MLP neurons of a small language model. Each row is named by its layer, matrix (gate and up: input weights) and neuron, and shows model dimensions 128-255. Each number is 500 + 25 x the weight over its row's rms, rounded and kept within 0 to 999. Numbers have three digits each. A neuron's up and down rows have the sign that makes its largest values positive.
A block is one neuron, or neurons of one layer that tend to fire together. After each block is what it responds to, as a language model described it from the Wikipedia text at the highest values.

L7.gate92:518518451513519490520522497485508500534500496503491543537540557495475489501516543454485530487477530454476505516513481492526503537522481498468520474526456519477517505537469431488535510493485504524507488530517537547510485478504508493483531434467494501504498484488466435502425496522517528498518520479463489491508527487520466487519528537496511490502538497487497485534490514534493551533502
L7.up92:502517522468534473536513541479474528530536510520523488480527482513498505542507517504482472479462505524536526499474491466561492510485499482487492480485499526489513467507480474447475534531487478440509456499535486502513517500517481493478536492502475498492507506500502518501486506518489509547450547505532488492522493490485501546526538539519509534493512505525555504480450508476504482501510
L7.gate123:526505476475477503484488522523484516518470530467500484494480513540530490523506495482453495541498542484522457545514495553515495519494496489507478469496500506519458511479493507526516501513513480507476498525510504517527427494549491553514505470498491445489494493467471527521494536552491533485500527529529496470495512539518529478500551495514446542502490505487500526501497508531502479481492
L7.up123:501485494540493497554485463498513500486492528483491503529515520514499524489491528517493479502490537499476537525518468555530498510484537493475523478503482514482489458519483474494473503498478438450494493492503499533477513527535510524512504495494516422490503536524472515519532512497484468475496485492522531456471505538532494517526521547541500523502525553523510448478514491518462477509520
L7.gate270:465483489520491474514483490503500456485518463456470473522515477487473520478513528496463498524496496544556468498481478504456481516487503479496500480489499486468510481503421523540544486497511506502479479506497549475488486495521459477529489496499450520493491529494522517511464479500475461497483461534452514494506474537504537498516530483507504472499496482485470488521477508506489535506475
L7.up270:507498460492529508479524503517501508495468527519506485479496489478518490519481484525470473532483494448501494516504527492488481511505513515550517489484506526502501499515448536477535470554499521502505494495502491524511478465537462543540509490518496489504502507501529531476465427522506483541445477453524564469488489485544529541539517486503549503484549483508508496467519481480512546463452
L7.gate383:501534491505483498508510509494485512542513470505477484513526466509545498511512480529469505525520511533497512521518541478478467474487458482488450477542496496506499488466515520474465543477501497508525490495517514560493485502513499455520522537508518505501463488463426524504491531503467552515511508474504491509484516465518471493531469537503505454510529471467475492457505497461513486502464
L7.up383:500488485488508480512470503520456491531514473428514458501456483519527485553471508527551464529473479481495494506506505486500504540467503514449476538511467521540537483540489493486528489528500478484521503520490498452469500502535486522505479450451471478496549527504554505501502497482528475471479473526532509454484487533509516488521534479491507528457505523500493514521503532461520545500495
Mid-word subword fragments. Interior pieces of longer words split into several tokens, like ab-and-oned, ab-nor-mally and extr-ad-ited, plus pipe separators between cells in wiki tables.

L8.gate27:505494494473532531476495492473505551508496486478496469505504471500488534506541490507481532499515515491492504555515499511469520507532492542465498449517502480494540532472458487537478456527479551528491511476516507502483470495490523509470467507501500514542553515484499532511508497516490476540527484489515529501541490445491514519511519491506511542499513482488476512507481487519512462516515
L8.up27:466513514483475502549503500535463501507543502522476553454534534488497501479512514526504505527518522494494527512498525514506454474496494501519495509488454500543581464515509480485542483488505440450480527480495492500501515542462500496505486491506456468520497466477453547499508502531472482525516464516496520526530515507505506494522467472511496442513488486454535474502500486488489503489518
L8.gate29:498525493527496502482515492488451484480464519530464462459507466498513489518497488478489464499479501460480494503490513457521488494476507499482517470519544460466491505471480516489539521477481511481447486521489485466501531527475518495477505558487466489505482524471453547512485534491517536494505539491475508488500510486537544489495529526492502504487486512451446492509489493467482479471537
L8.up29:460526520485487524501506506511520509520506504502477494485484522455501487478496516512494486530493488438491534522508525506505471531521499525480494513528501480498485543525445505497512465541469485522509495502502565468522562521491480434497480503493468497455517467534522509540486496532491514473516522469496533482564507467509542520496488455530517480522509488504550490500532534542505530537478
L8.gate229:452507533505553462488490494488501500514454518477504508488517495481520490507473480528496515500514505517480502469530458519491504484432461468511531517504516531529503467478484546480449491526529457512472501451497465481511489539507495563518542519499483493509516528474483534480514520488459486528537492504483516492506480542527509503470498521517541514456481501539509487523509552441481493494478
L8.up229:493502505447491471467508456479461542529487504517515531492487500494484503478491559496511550508544475501544493534529491481500535527516497505478497512471481499542488493475526468524514481468501491497527548435527467510501470517515542500529508450504530546516504482509496495496498490500525479496509487487508497477511518497498531484525475521529494491547512501521466499493452539565510484517533
L8.gate397:503443542469525507484493463513515489508491475504480485464560515487459474479470458531472498509491496517465504528506476484471504507489464479499469512512514520500504492547528514516499504480494504484506526488524528519516477549494531522478503511486508522504519521527509595554502526507453524510525485506494493465510496537552540453485525447503529471522465511503475495529486507508495500490498
L8.up397:453534491523467474465525534524499519458477519487501512458479494532497471487482542516487479476500503460517498489511470478460500475484525463505514530490483467534501552513443482474500448479457516507459416436502515537473494514479499471483511500539523496516543486486513488526508500485493469522532502482455544528541482553520478481515484497521527478521528512467516461484495520503513501519538
L8.gate417:475477505518477483492530531482495509483509516493516499465492527517535541490462450515463488481489523547505492496510472485522503507482464508462475499548479514488508472500482515467523486531485528479476495472526516479474512502464493532463492507501513505487458473538501544499494505546526468523526491506439510468531502529485517479513516535504482490513501524499492480476504554461441495503485
L8.up417:529469547463516487467514487518499480525474518471518464504491474492494457464506546482489503540495480471492508489517488521469493506511547461507490535517496491543541521494473523460430532481523562501494486481495518486531564520491513528495493502489492500490526511469478515537526519533486525484498503501527500508444537526524482519490509458479537519506498492469499492487522517543502516494511
L8.gate596:509479514457504487498513470509488496497522493534478497548532541446505473516507514500512512530502487497531473547526510530482510480484505500468492499527459534478511483508484529476485466502464546454480480499430474480512495504517486514524496464477543469500516522470532483524525505484496501509533488457443476509498505483532534474485510478466505454484536529464534487508515535460506511523520
L8.up596:468498481484488501514549505499525502521493461478479478444514501460529514460501556505469441484493528502479470499504485490502520475549502496478491478440507494527517511511526487458510506505492514467481492505540501558548501489500515549469466535465509503533486514521480557525486501497515495496524495498506522520491485549526497533483481503499532493546492480442522530511483534517510512487509
L8.gate609:487485523485485497497513484467470475519499529481482454476553484492509487480472508492514488475466509504482533489485465532513468517482517515491505457532476507524494539508446507508513481489471545485486474476503510529493536475507484501467516502462472515435502488494495519590471492482513494497539508511484524504499491520519516475502517503508493520559481521486574456464488511491505516469469
L8.up609:510519498497468489522499487481497496475509494529477471441558508497525472506515533475499490493485496490503505482498490504489491503469507530483490543516491478503540538479446504475497519491459539466462469455521539520515531515488492497514532509498509481495491491495503529538511494513476507473517497494527487524478476521528492488549504492465549507500511521461477450496490536530516531494499
L8.gate689:524461504530503487525514554485509520488498496477454486524522548489534463488485545467508541485485514517512477505502495480520520493524547499452498477473523545495516546509525515468498502497501490471446482483546486536522523519464540547497474501490529537507481492505485490486524521485522436532535496496498539472523481527554481481521517496499576508556521481493510469504501479480471505493535
L8.up689:493482484484491509479539477522506520502481519560522503497486535516531439501457497474504466538523491451525525504443501483504490531479510462506444513512478508516516488473518491503519464471507502534518467488482485477573492484462481499487466505492463472448476533500518518460509466520494473528505533492467447507540525504466503477481477482487490493490456535458524504468492501476505494451502
Word-final pieces and table cells. Mostly the closing piece of a word split into several tokens, such as embr-y-onic, vertic-es, milest-ones. It also fires on the table separator after N/A and on empty IPA slashes such as /fr/.

L8.gate155:514505517524476508538505492553505522459498479483518478495485485544486467503536516508517499487506507495510525485537475504515456529516500523492480482480534446492513525515486521544509487451512477475484530535505468475583512509473513510552538503473531516451508480544503514487510509475502500498499474522525523530485524521485472489502489563481465467498535488457494458494517531474482472495460
L8.up155:467481542536514454476459533501541463465493479457504502506521491507478493533504483495506491503501518515508546498522535510507514448463502511494543469507484517518516535461475475542463503471484493526488478528463488518464508486551489495546507485496531507497515482501497480494489519487490483511476517498562519536488522480505570447501519509528490513497515520509501481467509499492543510485499
L8.gate171:528502469494526514540468506533481511489494499509505517514550522540468525510490494521545493503489485493480463477472502484468487557488466514497487510476537504476490498454444488494478515477504485511512515523504542532487545528523525489485519506474489471539485455550436501467485505494478529539531470542489528489488473490476492486522556474505536489512486487551485464509501501464471510554488
L8.up171:508512506522511499492495483513511507540465578453480496506469475514500506466508503456500531463543518524499537512524483522491539455498520485509507503495489483466521502572506532498492506473478494520500469505535505512533522490514449534482478535525519574523501519509468512535520493459500491477493483478528473467513518555462500501503484494509461479537528466461537459510507557508529538518517
L8.gate315:461474505470491471497486446513491489492490510491542550506516531502514490479482510456494538517469513516517550522523479499496523513435445492509494504495547473509503510490520508530477457490507485456465504512495514487504487478518506524513521509528532472498500479487527521501546510458504494498451458494488496470479496473494527478538473494516501532486539525449482537495473470490490479450504
L8.up315:484541524571537463522446508478461470504518492500468522507488465502468516519515506504516514467559497506475457509494556516512505490496499480510474464504504506514508473507495548503505534497459495498463488503517511508526520528481496520543514492513484527523553515503445534480460515502505486522555511549527551513500492490479512468511522564524499506531490493515483475510534508544524517502513
L8.gate318:510483464506517499500499478520482500511484462487532490507504488488523491509469530507508519492573479552504482538454521536515541484430503510490465493531500478524518508495525478577495519585501515469504481505544500549513516487492514491512516519482530490498476526515512497499512467462496489501491480500564497500531529481515469486550529512467527479501492452520458483528492555501521453508486
L8.up318:493474436497501502474481537521489506520534499517510456480561497519509520514516514461505533496477567503491516491562484486488488543470487525462472558509493508517514520473473495505514520500486487509499486498544505534492513513500467461516557537533493529517566494529440478485480496504486528470492519513424509512480490469506510505498494515500522525496541510499474485504529492485490510547483
L8.gate476:488461516511526494504488485492474521518486511509501474434497484489496476475545517495527536511522534482509488523524475450497509495469454481483519540524537526475490509461512512485500458502466457510494494507513535494461485499492504487504503461522478516506486510501454495492476522516483525492481508511527489525436487515512534506521485526468488557511475472503545456482501528522559536491475
L8.up476:534500478466482519509490499494467535461505536498500521500550471521513492515452444533527468487533466500473524513522492487532533505473492531485482501512503434500531507555496521505476489481516499505492458534509512513492452509492502492505485527507460497520444483517508496511477499474541505509508558518516558456503518485517491502454514528524507477486490526486478508489487511483555470492485
L8.gate579:492469513537470475509522472455516552522498513498537472487487533489496528512476497534492518572499470513490484505492500473540479550503530468514486485500493489458475450541484524523526479521486532533500481496527497512498528478534505497496496541499481520504463507527507497484512481561474445535452492457515516463493511499436505498510456473480505508464519512490500491499503508513475496488496
L8.up579:468485456474524491515478508481456504472472540504496520499509482528504459512462488515506525480482544537514529504500517484520528466470524475508462567487498506516515504477539512493522522498515532504486519505505504515517505505513503474512488482513474564509494476503517509533495489482488419488533527492459495513504490457535527478509536492495503493506520478484484544520464502515475522491490
L8.gate603:501491503522493490492464487505519445462516534509440446455481494493496513479494512541501517496509517554489463495545478519535502484439473518464540483505488487500502501497483500512487526497541493507468500512479494546508525521498521464508533510518487510484489495500483517563529518465488510490483456490531533477464518476496499472505500562455522452537496458481483463513504495477505516461497
L8.up603:515462494482506469503525483545472508531494476476465473471500493496476505528500500481491474526508503453490507522491494491500483538487503525536509508503512502488484504555482534507480496499421475479542475520533500456481524545523490476517513537518523504502517453465467531504496478542491513484470509493533476463531523506459492468549513508501494532546523502537528527481484555487506507538496
L8.gate627:489512474547554464502479476517491516473469506453522491550465510518512540462454494451481524491497504514440494486454470502481492528481507471498487523496532466512484461463460494545480519531495546480475478482483515535539534505499500505512470482525521484484504505467484520525500496508487487481520473518490500470474425492551495501508489490441455479501491508470506493497488505525500484509505
L8.up627:486529468446538498512510503480478490523468488483503521469530530538528498508590520494540507510497480478556532464501532508505473505474503518487469522514485514459497529491450521480563509519510502517534504483498534513492459466535509514535543555478477485526538488491473547470455552518507496479481547455525527510503508523487474574485504446533500536462525518493499454530510499498488488514473
Sports table separators. Pipe cells in wiki sports-league tables just before goal difference or points (e.g. 17 | 13 | +4), plus scattered mid-word pieces like syn-th-ase, par-aph-asia.

L5.gate229:492472501474544533543516529511572511495507530509467483516507505497475568475497497535512479480523508505497470522510500473476457507486490497514448523514500533491511548445459484457513490503456469502501524467502485450533470499483530519550509535512500498534467498545482548560506510494475467477483515518540503486523470496496467496500469495481457467507532509504524520530532489532528453491476
L5.up229:539503505521470475512514526526517509531548516520525507481470456484481502494494431514475494509490487504482460477488487493507505519468559550508479494444472494450457488494491499488518520484526514506493512490509449494513423505537499512489466501504502522518502500489486479513495531500513456533527506523527503531506478497484526483476532507521527530514450518461519489495527508537532528479503
L5.gate244:498481515543511491529531526487492488496503445479523499523463524505509516457501504479491498494501490524507499454472541490543492504485510482506497502504521459499467517492494517477508504517489536526492555524482496510517502514531537489509497551525505507546523425501498496502530504508472504503465509525521505465483492483527498483490493540507448518512507516461554499469485472517510482535497
L5.up244:471564544510526508511498527468502470518518512474554477469474530487459517580478510517522483517505555461465498497461502495506485519510488455508520529525474477503530481486486495540527472492504488496520509529504479427513489481514490530493514482525519488495465482460526500489465518487524501521490516497467508469488508481527460487522519521463486499476548527514521480455508536527466470530502
Word "as" preposition. Mostly the word "as" introducing a role, comparison or "as well" (work as a freelance, as high as), sometimes "to" or mid-word pieces.

L5.gate215:451461525466498493491493470453522499504529451487499521554509532487451550489501485469479530490473491483488479502460490523481481487485506507506527504472515509456500519462500481485479475491508478472499507458503486542515541521544519513461487427569522562556501466521467533467509560488511517460516507453511527493505498505538511509506530533485495509473521486521478520480522521548515489460535
L5.up215:472443517556521462496508497506484515490481511549505527505479477510438489517543489474537529500447476478471533462514498463496531500478517447530512469485494531500482466493491540555543454492533537545516492533499453513458497515560572511497491514508520492504502507480472512507533549518504485484503469482486501507526506531516468525473487498506503508491495491475503468489492526494510506448454
L5.gate545:463491451470477471454509515496501525530494521481495485498538478478471516459483498517495506468490497492485479491501469500484481526483506503503504544475515563501541486478508514485486499533506540520466480450498483480464489543475475546493495526529521494517511487502525506522489523480501455522498487522471499448522483526557504527535482462447521502496487489509472492489513517520510465456534
L5.up545:474480511468505492456510498531502490482514511490530486488485490524469537498502469490487517507480458485531472495497460480528501491483531533513470495509482559516517533509516492471490489496521532518569532454470473525530501499513528521445492492494511513523497499517517525480510517455522514527530510499512499479513547504506508501491490547504472498491505499480480508485537465473490452489508
Mid-word pieces after clusters. Word-internal pieces right after an opening consonant cluster such as fr, br, tr, as in fr-ag-ments, fr-ic-ative, br-and.

L8.gate23:504520530461505489519534496548505532484537506489502500476514447489497522464534502526520486479476469555484533477527505529498503576500488506462496468504497498510513551494488486489539520505499470488516497495462467501479472469491483481511487497482493498496505489511526463488543528455500454455510515467525513492471543541498505478512513519543516508523544491517519485517497498450481528496563
L8.up23:507508550528488437512484523549560479511523470464477487493501473511531521498510494463489543496514461510456500512436512489527532500542536509462522515480519492487523458506490519528492506580508505481485489498517500480526487488507513493468484530436453472521486511538528555481512463499511522484505533511508529489525494536502533533501480520466465501520485490458489525487473532447515497469502
L8.gate85:523485536512535482533519543509516514539521464491554517509558497487565495566475505521502549485505525506503529517485469481506493472547459534440521459487483483493503482495463493445511493485512499511483531488476471527475493519437525510483562535490498529484512496494511499514515535528499468538504473524530501488493501536493539487480521476533511517527481497490509469523500488485511495508475
L8.up85:526509527452517530531487528485533483511545519536504477472520456527499491543483467521485531490515511482472477523472516446520492533492538509489525508480533490504483541463513551479523498498520509493493531550476473470505478501510507516514482530501495493539521454518467483509507493511477474509474465500519488539489490556474476511496509535467496466480499544516474517523473507487488495467437
L8.gate86:500553528527537493532478487455539507471475507514542546532528465495502516474520509547500477514481558477483478469500492511534513488490530505501491481491496502500486493479454500504520456530508504493497476548499466467502522476484535512493518534535506515512549480499508490520498537501515491504525501504518465461474513506505513524471498533467476458527473476526530513498502522518512510496500
L8.up86:478502517478496451488510489503532530513485455505511508483554537489493490545506512504472497501514551503455493495476498489470487511473477536483532520451487472503506490486464495520531524504453525543496453539480486485527498499492540509486473485509496539514544468499504499486515502485507484527517463488450474457523473495485489462511488502489543498538495469495529526499492478527444527535513
L8.gate356:522477556544482503533495504460524509522466485499531554489525486452528541515492490501521482475504519503492501539496501499524534501466492529491507505489538497485550508464512504429534511468548496492476468514506510503502513483449517513485499499504495518514486537438484541488470512529452496491511512481534474498511487534452513462526485531494449451510526480475513481505489522464488489485540
L8.up356:512477531547544438542495500508502506500482479483558537468483520453495491504467493471509462509501501469484518494504512536496501532532511496459498511527517512575520513505443512503494476476519528507545525556474506535539476510492484501480501470478493461511506504501521519499477504530513520483487529516509492490465478516469523475517479526490468471530513464468527451514481501498491504529532
L8.gate398:512538490510500507505510496503520532495496496486499519531518519472516456496491494476498540514532538486492535499498485562518498486499523461509477511475570521503503489511499513464490483492434526512453540491537502521537485510478478516511526438540488510481506491509512498461513480498515464503507469504530492494476484506538487542471476461442474501449518491512463467486499504476497465487522
L8.up398:479475511509526572519499483522526503537540493475505522502516492526485499503543529513461510511523487503469504509521436478479515495488492506485518491502488484497525496484478523463498503454476522444477523499551463489507486465525507468480498499493553543517471493498524491445520515511476459499539479470498477532522518516487521449482471517484518508503523433511491489501557523493520536518537
L8.gate408:521471436487461482543476490500485541541544520501498492523512485462556529481510501526480517491440503499466510508506512492515493516473444504479510526474498485476451550503520483491545504527487517507489517439482484507502488527499507500458528520519454543503499488520482501462533507496481502496518464553549572489498478495487538530480468514502499511478505488520505490513450497507511482494518
L8.up408:489525486520497469546547441522527481500515495494499478483459534484519533505475503532511533467465515473476518484531452473551532483519493486515486552491524504501503532527520483523485480482465509499504507491517494452510465473499501513456494498464441514493486521495502496519498475546470475495517501470527486540494471476492527499500474499517482498503488516460513501522463439469469514470522
L8.gate485:511508500493485484515521520507492457519494497515459518436456467475550479503531508533502499540561531488512511482517494492494519495471465491501472482487515515508492550459446484485542513494475506512491511535504531545482501522507483495470472502468486481515487511467501474511481492500480495506538498525492474505483496497474480472485518476487545482498517534567484471511489482518504498459473
L8.up485:525493515519479472483466545447510531525483502468520528501487465468526525477474499504520543529519527555494504466467487475531480551479518484522505449509516490541529516497497545520483524506519501493497470505482486472523486519454464513507497562520529486500464524495515519486539487533509514519442530482495467489526478460487554531468469524452519500503498498515485453514513461502509506553505
L8.gate502:518500509526529512498519489505527503481486523503514488471521476502471537505519485467512510494521487486496469507544521525458541493476482499517521504538475528476506479469520491506478522505550486457526537539548547498456479481471524487523528503477472536496456502487539532520538519482485500483470510529482497470498525539527510457486529508508515479497519492494448505477466516540530442543470
L8.up502:478497514506531511520487495476474514492515482485466516471503450502509493510447501558492546501470518451486555474488530548492522498432488499505504480498441486521513494536503473477463502492494473530501503517478505461437496456528546508544494509538498479509515520520448484518543548511503527552500535500516496506476496497505463515520431513516478502475544492489500488467499506493514521493538
Connective word "as". The word "as" introducing a role, comparison or addition, e.g. "plays as a midfielder", "as strong as", "as well as"; weaker on "since", "than" and "a".